From a checkpoint of a small transformer trained on Wikipedia.
Size: 15 layers, width 192, 9 heads of 32 (1 for keys and values), MLP 768 quick GELU, vocabulary 512, 6.49M parameters.
Architecture: LayerNorm before each block, attention and MLP in parallel.
MLP neurons of a small language model. Each row is named by its layer, matrix (up: input weights) and neuron, and shows model dimensions 0-191. Each number is 128 + 24 x the weight over its row's rms, rounded and kept within 0 to 255. Numbers have three digits each.
Before each neuron's rows, "fires on" lists the tokens most often at its 100 highest values on Wikipedia text that the model never trained on.

fires on: ")", "ld", "'", "\"", "ated", "he"
L3.up125:125117142118093129159105125111126136130147060121177137142144139122073153132115116172129146165147115131151147114141134093134111126151129108146126143056140122139181079099115109117119093154142102181178128126132140127114164157112122113113140147142139102159124151132152113160151147091111117140118160143092102141087102153128160129109135140100115126076124152133100149086148114099104147121120137106120124116085125143106134130107144132106148117104115174150098128122107130131175107126119112130168124147114094100136163105144102161094161071134143150125142160151147098118115106101169184165

fires on: ":", " the", " of", " The", "q", "ly"
L8.up434:145080135140155168131110110126127125191152147066110130125145103121105137180157118143108105147142141095147123127086115099153142123128139142151132192114122149097096121119102101150126125165160114093135157162098145135133137141150113125109114196132149126105157164136140116127127128125112121108176102123136142121150111130113111119143148135127149133079148106129097161149135189117115127125081078153087145109059151139147175138116118104101167088130106151133126137127120132131106132102127117108171114111127125088151119137142126130107126131122110086119131187091136131119100159084157132143

fires on: " al", " as", " n", " A", " c", "00"
L6.up194:114152120141123115085078158111136106115155141110090166109140146134123120155082108135160111131152126115135142119118133143121140114144117148131110179143094117163114162094083154136112160148153150074147092134136091134090147136142124152078155077149098111141157167121117111119130155148154097081112085153131147112173126123098123103157178160098162157156114114142097181147146148112123141151145106144129108090101128159163144150126147122097119106133138132142152162133140110092123108118110132142130140116135104111080081125120138105085183118128104133100157114109106095104131126117124116167

fires on: "ver", ":", " on"
L3.up388:137122109150140163132129075111107155118138160106130163158109074108117110157139153139092148145134130098157121123146077074111137119106158141070108142114093140149133092103103158137096154125128115128168128097125114113166135115109157109095089134099116136152126163140144146125139107097103113109123118141125198138170103161103120120142141124130140171130134142131090162146145134121093127080150092138132147104098136150141157146107147133136121121142139148155162141145146142131115132105129145097198134098162089076125155129137138135134130138151118094087178145081126113155094150117126165133

fires on: "ed", "x", "at", "s"
L9.up333:148143108122144102149091128104151177169115118122139119118096109126115144133093108122106164115098130136141117128114136067112125138142156119138143169127103079136143134125121130079130107115162106152139134135129109125120132118123133128129098137154132131154116135095152129116101099080113091129134148194142153141099140172129130147132129171117071111079172170105105134110157153067083165158154144146113156097120114130125147152139130155110168144126150151128091149135132094134113115133099116060139128138159147149147135136128144169124082070112093135115158162084149123142169139123133130139

fires on: "y", "ment", "ity", "ent", "ant", "ation"
L9.up0:124107146134140136107135091145095127162116132133092113178122091114166122131139114158133151105125114124084165085140127145127108132114103105104171145072117092134075136109112136122097100145129121111124129154154122110124168148115109121142112146122135126124111114139161126132102116139188127108135127152133116137147139102141130159160184127109104135113129090129143130149154134119133080077121124148156165147144130143173111164087129129122144124129155187134121161148149136078114106080106133136149098136130096082156090087111101104063148118144146126107149165123130146153129194150099141156

fires on: "s", "t", "\n", "ag", "ov"
L4.up381:100149111126105101132133157089126127149133138080138141137164152110124137156097110142115138142128114104139173126137127134118170208173082116139158125087126144115106124103124170096131130169122120159145145159129136128111145147128120131138133150167106108140131130109122116193156129099133086151148086122087140135111145136124136157126137139129090121099126127104133098089129118114115139097146142113145112109108140117143103111114128152105116114126125169115165105140111184118171122095095135078144109114153176139082135122136085162102196107152135114161122183139082133104084124115099142122

fires on: "t", "at", "is", "ish"
L10.up658:140156131137109160159137146137101137118126102128128156149162147139184154137123091125107109125141091123112120129106139144167173104169145129119099155100149157127151110116125140118143093126156118111125125114126152123142117120156101126114077096133143175106129125069119153140153109138148065099151104160138138156122140137136187140099151119138144098143131140147124137137118135075064147095126157112134125115129135108138179140114144130123127121113113125145143178141124164120128133131137101104124117106109130140117151078112062136122140163148078089110131164048109144130073132125115119173

fires on: "ent", "y", ":", "ra", "ce"
L8.up473:094118101110166138083122134121097102101123147126094130151118107119156098123175109135147148136107154125086098093102123104112134128090127107101158135179082118143098115125097142137143119122093158129110103157132171124119193160108108113122120130111155112143148137101116130163089097090196067105142080107149149132131126126154149163106182153128128120168134149121121118127117123150141138124100127110159107142143120172180166154094161134135124136109158167147124122146119169079132132151137136136139100122152110113122165110133107114116143137126138137105103148122120084126153144141130139188

fires on: " s", " l", "s", " in", "L", "l"
L3.up18:140131052199138119150126089122072133122131128087140123154144125131155115174089119142099153148171121138126115102164107136112127145143131112135097176142141166131096110090076121111098145141120098130139107112126118114114148105180089093130114146182107119157144123163143113153160085122101113094114140156142148115150104179102157106157115121108137135123131098137116160142108127135126165132170115109129130129119150126122198124116159129145138147110158141147141147109100149157113145142098134127168155093144131100113130105123145129124099107166151131086140144108122099085128143089125141145

fires on: " h", " the", " f"
L5.up659:138108174139138143076105071091142157157139180129122180110125113117133114114119137141107175135126105109111158092122129102150171122087172132150139135141108121133136125112095129124120132123181109087143119137093130129152171151158068117135090138115121152142138146138169131162168146108103131103122150109130120122149118114091154101147149164099108157103116143139130148115165137143122115100177128121129151125102166132140133126086129127124133167108144157149149158169104128080126131136119102111114127125154093119116191123090173141112143089131123066111138134099127108108119130102116153166

fires on: "en", "ost", "om", "us", "ore", "s"
L10.up179:134157127117120157107115132114116174120112132113109116199158098173144134097072123142140167153160138145153094122099139171111107134170102126114099153089140130103134124135102112126126148110154076121156127115103148125147125091156122143087121125135127152147124146137124093101143127112130091135160134078102112145164134152114169128158107132125156129127146094177138161081164138114044146124113094109152115086117139127159143126124183124097147125124153126122106153104162110124135107138157129106158120136161138130100114138164161147152112095132159113125155146085152111135087114120144154135

fires on: "at", "od", "en", "ed", "os"
L8.up390:144120110144128134098110126101093156124133093099111120155140122143154141142108118156097132126093177120130119109125132104114175111171105103120140093132140093142121121120108146099121126114175105173161128097135119110138140124105164126144085092165120142190113129095158094154124097122102105143104135159118144150105142156121103169103145123117086131166134118099163137144134153100096135117132134124154113108092123137127134127142171115139160151125136137183087176162124089117106133151130136091204125145140156120113186096162143131126093079121125087140144153084129113134125139150115163132

fires on: " k", " K", "k", "K"
L5.up165:170099150164125109155139136151109174125127130132127087113146095125086151137102156122112143148128121080170145114136120098112146107145156148114129182108091123138127118111101117119096146169146126095145119116116125116117157122123130121126120184095127150141140113154182141126146092103102139120080105138119168141101115128081146104122133104131160132115113097142129125102125133125083150111157115159121149105147117171129207135124145132116116156128123152168119136126135139132164161119103114102195115126141156125087142121138110110111138088129151105112165141071154105122079123109123191162

fires on: " K", "K", " Ch", "k"
L10.up322:164120110119140141187136129152129158145129151136127103164132098119089125173108155126121124148124115130151139127166125181153134109110164120135066170120117122118113094111054119094083151140122129119153100155123121134088148113180154146123104110156116139126092160154121159090129120123148138154124116133109125121130141127096115081148126078123138114151113134139132139100147100123094147134156140130130119139134123174130146139141171161096142170131134103151141164138121168059155165139103078119107119122093126106140155116117104113142144114142100112136132104121147109125079107101168179095

fires on: " and", " on", " by", " or", " from", " with"
L3.up344:150107128122134138156184093089139184149121124102123145158109110113095126159121141163098156129128123122123123135139112122143156111106122120096111145165131128134150111103117123109124172130117118119147090125105109110122149098142101106092100161122136105159135148175128130117089141120166097128139089102117127098184147178126154071171127164122120098082127107182105128125151124121111134109162104114122181092108152138150176150111144146104162158108138113143128141129126173108141125088126093105130147101131126119084132111151142119095109119160140128071146172110137123148089109110151178119

fires on: "h", "am", "y", "il", "her", ":"
L8.up520:148134127135115177162137128119137147103123147110122128138137071141130108139141144189125130121112099141158124136131065113108120189157172096140140170140084127124095100086097116121133145146139124105151125140106134137147136125120128136095143165161100122123170115183140116113121106144117107116104083161118144102211143140135136137113115121137113095116165137178147140142134158131143200131124119107116154122106124123163119150135135127128135114119117112124102138132102161112129143154125104105189151102150121122087148146149142094131125118111109133098101112047169133090101114113128137144

fires on: " K", "K"
L3.up558:139118121165135136169131126161096176156153145143131144151141111143084098136122136138135107123167116082150132103129109135135149148108138143106102140116063110144120113103121106098097142138121119122153135119107114136090161147112099127121076129143152158128132119187138131137112136092124115133123113143107171143112153125102128106179147100134092159116124112147116134109142123133110162101162140118131121121117123169130149162095163152110131156090122167144105161143113172090171195105063114110147085124135132088083149090118111154115155110133113103105129122096140123081082142149145132158

fires on: " le", "e", " de", "u", "le"
L5.up511:164105152122131178134105085133125136103141099092121174136135106122099127148117107140122136166136147077161122112116087126135121096148178123139113146120061112125123158125137137129114120153172101142135146152125148119115144116171106092120096155113067130132177145143126135110142134113120100099124136109133167110109146129143126093142153145134124131121111153163061206125128138125107173144116075135131166109104156142165151119132138118110139123123128131204143139118117115151103119114129168112147119095147135131150148094152125123087114138129131081102143166105122104115128161142123172154

fires on: "s", "p", "e", "t", "B", " P"
L9.up156:120171147117116158119125144076124137115125152101164105155113114128101076105121091110155137136184122126149140121141119139184141202132093116150091107089111137128139145099116129100112089155103087135139138121134103131103095123161141114121109119117123116115135100105143106207121133132102113121149102114122100111114134129115147144105117148150110136114155167117119122127094111150130138135132144095137152091107141152146149155139148143088152151142156174134131102144069162103155116139089119139136087126115157111117133095170143181103191139134134115144171134143074142124138169122127116134

fires on: " of", ":", "ed", ",", "an", "ate"
L8.up288:139076124105169138109078094131075157124141123078131085167166105136106123197131101159111165141128096138109098166115067140125144139149107160133121179126152127156102127163111131140119114138158099137158113138122105108135111148113082103099129189115136133105145151131097131137144116113082115123116139120110147152130128149098124106118134143140094084097133128169135137137161144139125129119122131135076160138087135160123133123118128133122119140143138176112176163134108147135114174123144110123180137121156121112091131133135108104114144146138125069124139148115149101126114160089162145148

fires on: "id", "ing", "ow", "e", "he"
L9.up257:132139127138138106110072118105103165103112092093158108147134106111154125132110115168108108146175127143124133171121135097163118148112130125089165135123089085126084151096116151154140133170166147139148143144144119095127140121166104158103115117122103138149156129143110141158127146114168123131093114121120137115141143120090125093117155133161110154114137172118159113077111128081147156106134114137127109156098133143156116140115138109181097116159141159196096159166121149130133157081109143111156140082131098138097161139140088130132135122100114100136087175112134148079104135112117144147

fires on: ",", "and", " with", " a", "3"
L6.up268:161140141113111167149128144085069099139130114117133099136119113118128107108156123130089082109108113086143136131123121065145144120114147110117141119130115173125150119128137147156117148107162059115168127172094123102099162140154106112105134133140091162098106147108132104067073153135141105130120106135118094129120115153109140139141149155154134116086174118113127179149153136092113109105148150098150154125128075133118143174130117162127157140118113119167104143163160148113147145120104083118114148133114126158153167110137115127115121098140065133097159141120125142108133138100116125165

fires on: "ly", "ity", "ame", "ry", ")"
L3.up338:128105111141134130186170109117075172141121132120103130164108104148133107160098111148124135162134177112102129113154107124116123111153151121073099157100141106160119085123116136133141163193122150115138111113109137115091163121102115119137106130111144143136111147136165098151081118139121119149106065135119156142129138151119191108133155112094115115122143118122136112160153141150130142123109089134126140090102127151149190159100136145117164119101127135143124147137123135098135099105095122112179133119128133105132123154117169144139124052156135142098158168093150140126131123089096168127

fires on: " and", "&", " of", " in"
L5.up687:146144134157159094167145057125151129176136135102152104152159073113114129167127124160117125133139076141121109134142106130164163118123138136139114166128124086140113088125117137130113135132132144122136130095097106096140144146152127152139107109094145101153111153154136122140135141109141084149079113108108111162141141175112145088112156158140122101129112112096134154144144124104151175149137095138133147110108105125121137108165129162097159138111139120095149160129100182109117156139127126101150149137135168099148097109175112132108127139140152144090116164087133077050109138128142144160

fires on: " H", "n", " –"
L9.up745:167124163153169144118062111091137135134138151031113122154140117106107153153137100158115141127119110113131129134117103122118145126091144077107141187127096117167100129128114157134126124121121122118134113156103146129149182140128180151103134162156092114127156123145150143115129156123150095117126106134156153149129129137120122109109091157142107106112142136148160162104132129144133152147105110139099123140090142102162125145100123139092111128129142162129083122149143104121100127099094109080102122112164120123089175153132125125105146090174161133100164144111133156144092110113131175159

fires on: "if", " In", " n"
L6.up186:122133128204129124120112098097142146118172136123142149110123108126115117149121120132149134142159126116126141108104105143137130093172141124137114129150095079131121139086110128125110155154133129116105107108139100124132152116185157144105119106133111080155150208145201145122154147076118141084080117135128132134169122131101105124149120207114128174118126137125134166153133142126130102129143127142130138094091136104118149133130096144124137158130171163110159174153129130116106105107099140130107116120165108121103110092145161149123117113111067124118120112129071133131125157094102118118

fires on: "\n", "'", "e", "ce", "ong", " and"
L3.up535:130107133117128153145114141106136129124133114127135164137128129131129150082144112153166137128180078129174160126154119107167130126173130085155116125079123145186178111119132121121078136138133082153136106145113098095140132138129106081109127130141145127138117159117134143156166138156115096145116149102049116118132124193145151143152117178122132124112123142121092119114102121129136127136156089094120132096126110126110109122144170142111139120161140158101114130136120156135182099121106096127121085119121175115143134095146112194129161105125128136115167130127132134105108150113192164124

fires on: "b", " l", " h", "l", " f", "r"
L8.up486:101103138172177165176105127104111122122126151150138139152103124108142127129118118163103136160128117131165142109122099130153167113135122148129110126132098067113124100150127171133127142077133122140140115130129136107111159143197064145132104095121156139121129130151163148179114116108147118124134164136103143124125103103101158104142134163105115157119131130163150145110133134119118102111143100109110178120129140146115129109078148140126131155068138116171160154149113127135114106049097123116104149113134140131123185093119126113146150082135154084104152116129101092150111128110081138131

fires on: "ong", "ame", "ia", ")", "ear", "="
L3.up525:141122126149137142116151133091117187134110152122098107173143076143167147137120125121075171128129145112110159148145134092114160127136156140084125131101144137118103096147113091134131149164146135119160096093125146133126143155158105118117087125091152124155116132129131111123076140093129113163135107113144133143167158171091153104153094132084124170144095074118147128126149145116131123113126098126144185126118114129149193102106161135122157111160113131119119141175123147120143101108108116125167108095124114092135147135142100108137131090144120080122133183137122093150137125079146167118

fires on: ";", " and", " of", "ing", " for"
L6.up167:134153133132170133131130091119143127090140121106184140150119072112113146139129106110137172135099137121141116162106146075165119169093123143109122136162124130126104138103140151110130123130144126111079116123128127115169170136147073141150112117079131119118158139123090130111108173127130097162124128118131166140115138145111126139142124125127114081098153198135137157104113131098148143163155113133113122128124147187148140129102084123090145127117158143120131139136118148103122146128081124156159141138158155127129099116147093145123122112114160139127112155070135060073138148091104182100

fires on: "en", "o", "e", "se", "u", "p"
L10.up480:120118137137125125146116090133114148117137143096108110144100104170123101092105146141115159198155137130169098110098133132113147128166131124142093154122138129129113137072103127091150163149150111083082151135134133136181124122129130143125095136163128133150128113111138115142135129137078076152109140109065143112130143137080156095130146111056107113098134125184140114116153148146141118161151101089148140075134133103193156172116117118127163170080105134138123148156127097161165123125119126124124146146126127137104131136166125144118147157108129140110124143122077143135104141135131151118

fires on: "at", "as", "c", "t", "e"
L10.up215:110138106111146153174107106117145107151120135091122126166167132129148148159094119147119153161112098151160147123103131130125143119175159099092112141092122123113153129108117139123109127103153155114159121119132162117100145106140126134097137098141147107135172138140141151164190116083064083106135098152107165141116133135125162165106107175117111069087138150123124125110098170110080159106125120114116126111122143135129115108118116148116148119118126149165140160144111195133140148124147119061147171108131157143107138120152113109119090137134127080079114125076124121115111105121129123148

fires on: "en", " 201", "our", "us", "is", " |"
L8.up296:154124124174166098142126118148130087117105169151098151156135120134121076158109111108124150165162130125109099066087130147084156133100125169076097117151121106142122144111123115137148150119125111137135107095100146109137107129147076100139112132126121091121119148152142149119080126101125101135128121122127117185143130143149147124135186131133117117166138098108132135080153143086126170116132166110131170105150158151151175111144120152120110138118111140149103130110118106107162165107116111140185190133138117093117153126130166100086113119152153130105133147139129146106125110099140183126

fires on: "he", "on", "us", "z", "c", "h"
L5.up726:113123125117125123140155174148099107149127095090119139130127148130137089136125177103141144130145151113125143110158138163154139164114137164099122131085101138129097114104145150108119118118102119100125135136108160109099160104122084156152130117102134097106134123083129108161129121060131103116085086160148101149143145123059160152147152122118133102098102174150152150135113109084104124113127150123155116092168149133154166131143121129125122172102111156141106146131168184093160161085140121115114135135105123142104146082119134123124141116120142109148178167169142093128110103139172148122

fires on: "i", "nd", "h", "z", "if"
L8.up676:145139075129170128142141130156131123158150131107118168107150118141115107114135143094118195147070157120168157076134142118142182099075176176116120132118096164141090111112117138103127117148104155133114128122094174109094143133139103105130124148126076108108161127125136153151165157085093143130108125129139124149128111097130118153131141116132124125145134151136155154136111108139141102122121138132134158167113139108115181124152084159098119131112132185157130118136078129123141193129102141087131153147167126114105136123121125126080150122125120136132158168145135125121098106079136131111

fires on: "s", "ot", "ed", "and", "um", "y"
L10.up33:112075121118132130173101087112116156179143143106105127129140119147143112120106115126117119110105128138134110134169119084131118121133129156120114133143137122184126098135123181111148080183091142109113121173140109126149104211090057083135087136131115108126130137123162119131094083117117117108152105130165122121143139130147146137105132128118096177122124124114143094124125120091111137090163127147138147113134123137120148098149179146135134150104093139140140127142126147118122197129123156167124171117104133117133125082170108114175124117101118100141146148144121150116133183137119125144

fires on: "\"", ")", " con", "all"
L5.up0:148100132138129137131129115172100135143115084120132188124140062160115136142119125127146102147109132117121111098119143077138142091128170121121094108049101135118144121119098103103125142128154083126182126125139125133118150136144153148140137107140109115134105147115151091158138172116121136130110132138149110156125120112135190117147132134086115134111138180160135132159135127105134147150157117152183126129106122128157145147165141176113122113090095132160112157085148148099146106120118147076172124140134100142115167088133107133111093112134136124086185141160146162093117120129158119149

fires on: "\n", "9", "s"
L12.up232:178119107157124141132113076081089136143123140122162071193153111110053153161142120141091112137182131114121106165116132159106130138139179106129116135093132089139120142053128110135110124136132133139161090159125084121120150131135139117100124136147124133141095115150176148150169093125117099091160097103144110126131135130148150121149112151127117163144113093135149134122106096117131149125162146144109148122125094160122137121127160137097147138134200128133137161119144126135116188112135076149165109138133113140119109097128119134130142117139099120102136149141119146144132131129120166091

fires on: "ing", "ated", "y", "ed", "ot"
L5.up667:132097142143133170162122072100110154151139115121121097164134095138132128137086110135138160158131120125139130145122094106168146147153111142106139149157100135145149127151079150077113111175134118144144153186112143126093116163142130158134092156131100133125119162139147159113079111131118074143105120145129124126170135122144156181122148134140093128145137129113135132148163124091141142128143131133147165108085127172152176127098137140119160138083147148128132142156127139108121157100081134089142106137143129105075131132132124121129138070148117117070146082170123114128123138106141169172

fires on: ".", "or", ",", " k", "k", " K"
L8.up230:175084124170136149117115115146120202107129170106144126104115115128117105091121129113065119134126136109138126116141121102145142144148135146150111176116102118174112125108113139153130153173127106084166144129120124064109168138114106136139097136124151165124131101119179126116117137100121133134097131134115160137125138113062136104102176104134113122087130151157145125110164138120095142094136128131112147130170128123131147150116157142128097171118139133141148134133103182104111149138102072132170127112140100131114180134150132119109151130110151118101110149059143099131075140129140116141

fires on: "os", " on", " v", "av", "S", "ut"
L3.up115:161118147162119106141106127128110160136124144088130146127126135144117145118085131118130110134139106125163129149134093147124132106145164106137095167101127098188124110140134212127122150136122099154124139138123120099143115133134146099104106123091074136131134129115129126126105137099120070106119105139122163111152105135104102119189164144145149148144120092144108190116155121132103194117134106159168133125064110169112148133079139140126088117101143170140121151133126163112125174129101133111146120146151133124092135139126135159117113135155100105099181151111119161138077115129124149099

fires on: "e", "le", " as", "an", "n"
L6.up4:141127072153144183143130087150155114108138099124121174145145112145139111130106075122114117092150142094132130097111115141099094115164145103126072132134095127136133117134121144130152121129166137140139149132131150159100128084153137130113127135132059148138137162139161070129103113155101111095120112132121132126133117165116119121140157120118126153141145126169120163151112164119101137136166119128190093120137158196163135114134130126151118119143152108153094115116104100123117148106127145148188098126127111153120151086131163108107133106144136126065144147138106078146095175147125103125

fires on: " con", " of", " the", "en", "/"
L8.up675:171064148112140124147138109123101157183131100095152120117169081123112103179119128149114156147125142094142123120121089087139134143091121133125117152108128137118108114112090140138085118132183117111088149135051133155140155115153099107108143160109112146131177155189112147137141127113099116103155090142117149154132109171114116151160087160116147137132138095161134132144156141129118144107140087142099164113093162144120131133144143127128113129096112134141111143136114166119090153153100134111154125115110117108121102102135095136111135163141121114120141159097144090119126138124184165107

fires on: "ld", "and", ",", "s", "\"", "w"
L3.up465:157130150129063132160113145117112131123126148097094136127122116154168122099123113108131114145164122121112106125099106099098138130149154134128113118100129146129153114119101107137127121124128064085179121129090117073120155098119100152129135130146117154128131119126117108118139156123123108135113111078143152141167135130121154112145124133130120152114146153121158137136181139101147160082143180096118150132132090117130162135122197116135145095137091145173088132141115147129162183079126119118129147142130138113096183116158128131140140106146147171088169141125144143099137133079127205109

fires on: "L", " The", "l", "The"
L3.up322:123148120161136147142127118130091132122146143102149174136167077106121151155126118127091161186167113129147100084133129088144161121158109100093104172121119120153100076095116110150102128133142153139165095128127121135154147137105109099143111168161118106131159118151136128135157119105137132123109109131118129170140125168077142137139153158093121147140146163153123131106136116114104139106169113138134159103117109138133167113095204158127144162118145138140151121115124153107121147080094116110150137108152140063113136117123126112090129108150117108061130150131135101118111128083085129154

fires on: " on", "re", " –", "en", "n", "e"
L8.up124:135110139182189112153088081086103170097130102099128164142113100110127145166121124175171102185151126143118143137124106117122139147138123131101134174129113126151109124105109160129091111119165117123136115133144116150132144144143128093069137149075127120136139154175166120139122143117138107128126102109120166141129134139082124121130186160141106173124136131105068130129157132144110102103140115137134118140091141157142086145094131135126124140111154126118136103136110149122102081115126111113113131055153125112114141109125090103114113141146161136114115176128100139124096116142113186124

fires on: ".", "am", "h", " the", "im", "al"
L8.up543:121148143138132133109143085053138133102127164148183112104166084126137156103128118162119143141111161096163123147107123124149136137101136134159101159115118110118098103093071129140132132128156110109139138133112117144149155140120131111075155114140111096104175127184181105100085114127141126076131085125155141148181088139122096124134131106126144147124153149166147130146157142092125123130123118142126149121121106113181133124114157130147142102135125141125170164134117134104083125136146118134114117142159142086122143097176105152071108132135105135101125106094145122133086160097114109156

fires on: "at", "est", "il", "is", "op", "og"
L10.up493:115159117140115149121105131082092122136106104101118147157133118151165113146125117120092121175134125139136119131114144060135147105161152151082138173139109134132134116129109113135129145153126111071108121114120139083127130122115107133129118101150134098141170120114136165195130098142144126146128152196126119133153171109141171122140125195124103137151158128106114166132108128113104132119139119086147138067134127111151163120162119105134178119140186160131132147130129185112138144135151114119167134097110099115096095137161082141107102139146106143099136144117096146112113115141107078116

fires on: "en", "e", "w", "od", "og", "D"
L9.up413:151118080145109110118124109107127155116149107113082160151126120137129100129130168209136119158164101120179147159137093128145113152148113140102113114122120116098150124123135126113096143145138097131141146188145119088090115120148161130091129118178130134117116165181120144147141119115116109154133116078093127125108158130120125135124115133073145144100084147177110090122165110167146143129141112103123091102156162127153150121149146132128131190082119124130152142155145124154144091123096150128154112115180117119120117118119133079167173107117097115145114138127091121118088124116118123112

fires on: "id", "ag", "ing", "|---"
L3.up508:124128128161133123116110149109120141120112133127162129156136088146165141141079117144102146136157114124138092140145125104146140105147120144121145138134126144122119134107083146138079135138113107152148123115149148105133143088153088095125079166114143156160141133157137101086124107093116133119094127133127143120170173150126141139141130163166090144099150103115125118079144123074121152067143073132126157124131101140183151139084173137110151119145167157175120129152128154115159144085133157107142121107145160114101125146177126154117135116151136062118112160091132137130098136127065149138

fires on: "if"
L3.up705:169135115144163141132147103107091188146144157113128156164129081144141075125126135131144168139154159115153141108142088096142158125143167148086098146102117097132111107092113155119102160159132113107139133134122114096117184162128077120093086152126120131154149164135158126134111146096113107117115092131130161155197144170118126114139148168095142135113131148092138146113141154095102118132150117151148173096116114152169151077117122143096138155124152146137108154150118134110133146097093140084149151094142135104103126121139141158121121125133111117118154127129083117139104131086125136096

fires on: "as", "s", "us", "ot", "z", "en"
L10.up441:105134082182141113155069127141137134157150117091116144143160094149133088144060147140122174139137135128155139094140137135144141126114105120140064130117120162099110128123125149149140101127101097116143130131112142114119133104129106132109138179134143147123124161162099113109100125140094105132139098105115105147139144154117140107127137100092118144089111114131151125115193129099093186118138121114111142145152123144119142125161154115121167150144125129134096109110152092113134176092159128135161127102143119092109133151151130127113149103175152133122132149155161106120115129022162131126

fires on: "s", "ec", "7", "6", "00"
L9.up672:131141061125136125119148083108133121175107139086119105174134126130145151158149131119103126114182105139121168138114128150135150156149153099127080111090127101137121163094125109112102098138108096118141124154124104128085156125162128170102141172140106115144143115141140114134153146106089082123144102111154127132141150125088133145147123164091140164117124116122091107105115134131154159135169152096110150112130134101106143175152169115122156146144179085143177165149098147148116121103134136123097134126153137113135099071131094108142154117107146118157111121147139109150119183128179128106

fires on: " on", "n", " –"
L9.up233:128111158124179133135116078125109125115122122057120149153117102113116163143138141147107102112142088083137134138137117115119150123106175083124136169118097130151153111126116173141113127112139083106135144158120114135139111178131124114095148137086098115157149118129124167132112155133146073119142122124139182137172100160123117114115138156111095160118118135152120161115161112151120112103114104153149183132107149151169118152078142122098137131120115152178122141122152158159134109099120107093176143090124091124117136117162125104088110142104131098069150141124156147139103099144110159109

fires on: " l", "L", " L", "l"
L5.up560:123138116160135116133116141145110123131182156110156121125139083107096101130138102116123158153176137108141154072135107121125181127135120141132099156120103109137125105100123135122103155152124113132162109130148150123096151121162120093126122097150081080128140132137144146159128118125126119096072123125094151145144115152132150093142207138083139167149121156159122173121152118121097153134163112094141141121117112140125174118128147161123107187099148152122175189157105138100115162104096122126140125106146143079134110107147124120101145099153126088097150148113093117118110124102096130158

fires on: "at", "al", "et", "en", "ap", "un"
L8.up673:137132125156145101140065138096095142143157146117134109116146124127143146139092141146120119190098108136139129110142115107139165096171160130147133152128123124152091139117100146116099130150117155097134082156151177101114145133093144098110119062094113121140134105126189126082127126073079073122083132139139169124125136130110115140092158140110096136104138111153116125163129152090124130132116156145138106150114113111142169140134158142135107145120149121166127167162081128100107151132130148072148137149136158113090155108149095121128149113147146122134115162094127096094112152121134127163

fires on: "ing", " of", " and", ","
L6.up87:144097164155124159117076100116107121129130100107129117150123130141134132131127120116151123138146115139164127127121120085153135126120114182134129157120120091112132134142132124146145120124146094128105124119117135101128110126152133131136108107131109134152117172113139118149140149117093115145099121125112144148133124145092139124130166109148066157064149150112134176135124137115102155122136115144085135119113168166111140094125146150138138155124157146138147167132085182100126108127117146103189154110108138116131100115161141138109189047141118134146130148101143064049066118091094146146

fires on: "|", ")", "ame", "and", "a"
L3.up383:149113081158148148133137146159122141133101144133131130142164087115144156119127130118127110131112167121098117071141145111096118156139144148065104119106136126125125088130109123110163173189108116166173100087114160119114169121144138116136117139121161101132118094146161154160080173065102142132093122133104135128138150110116138150133117119103125153142133116152101131149131150118089154107136117142164128130101084114116152117105170142156136115103116129089121148135111113111145153110116142119137106120108122087133193145165102136147142078156181107073132155112133130145116115090144164137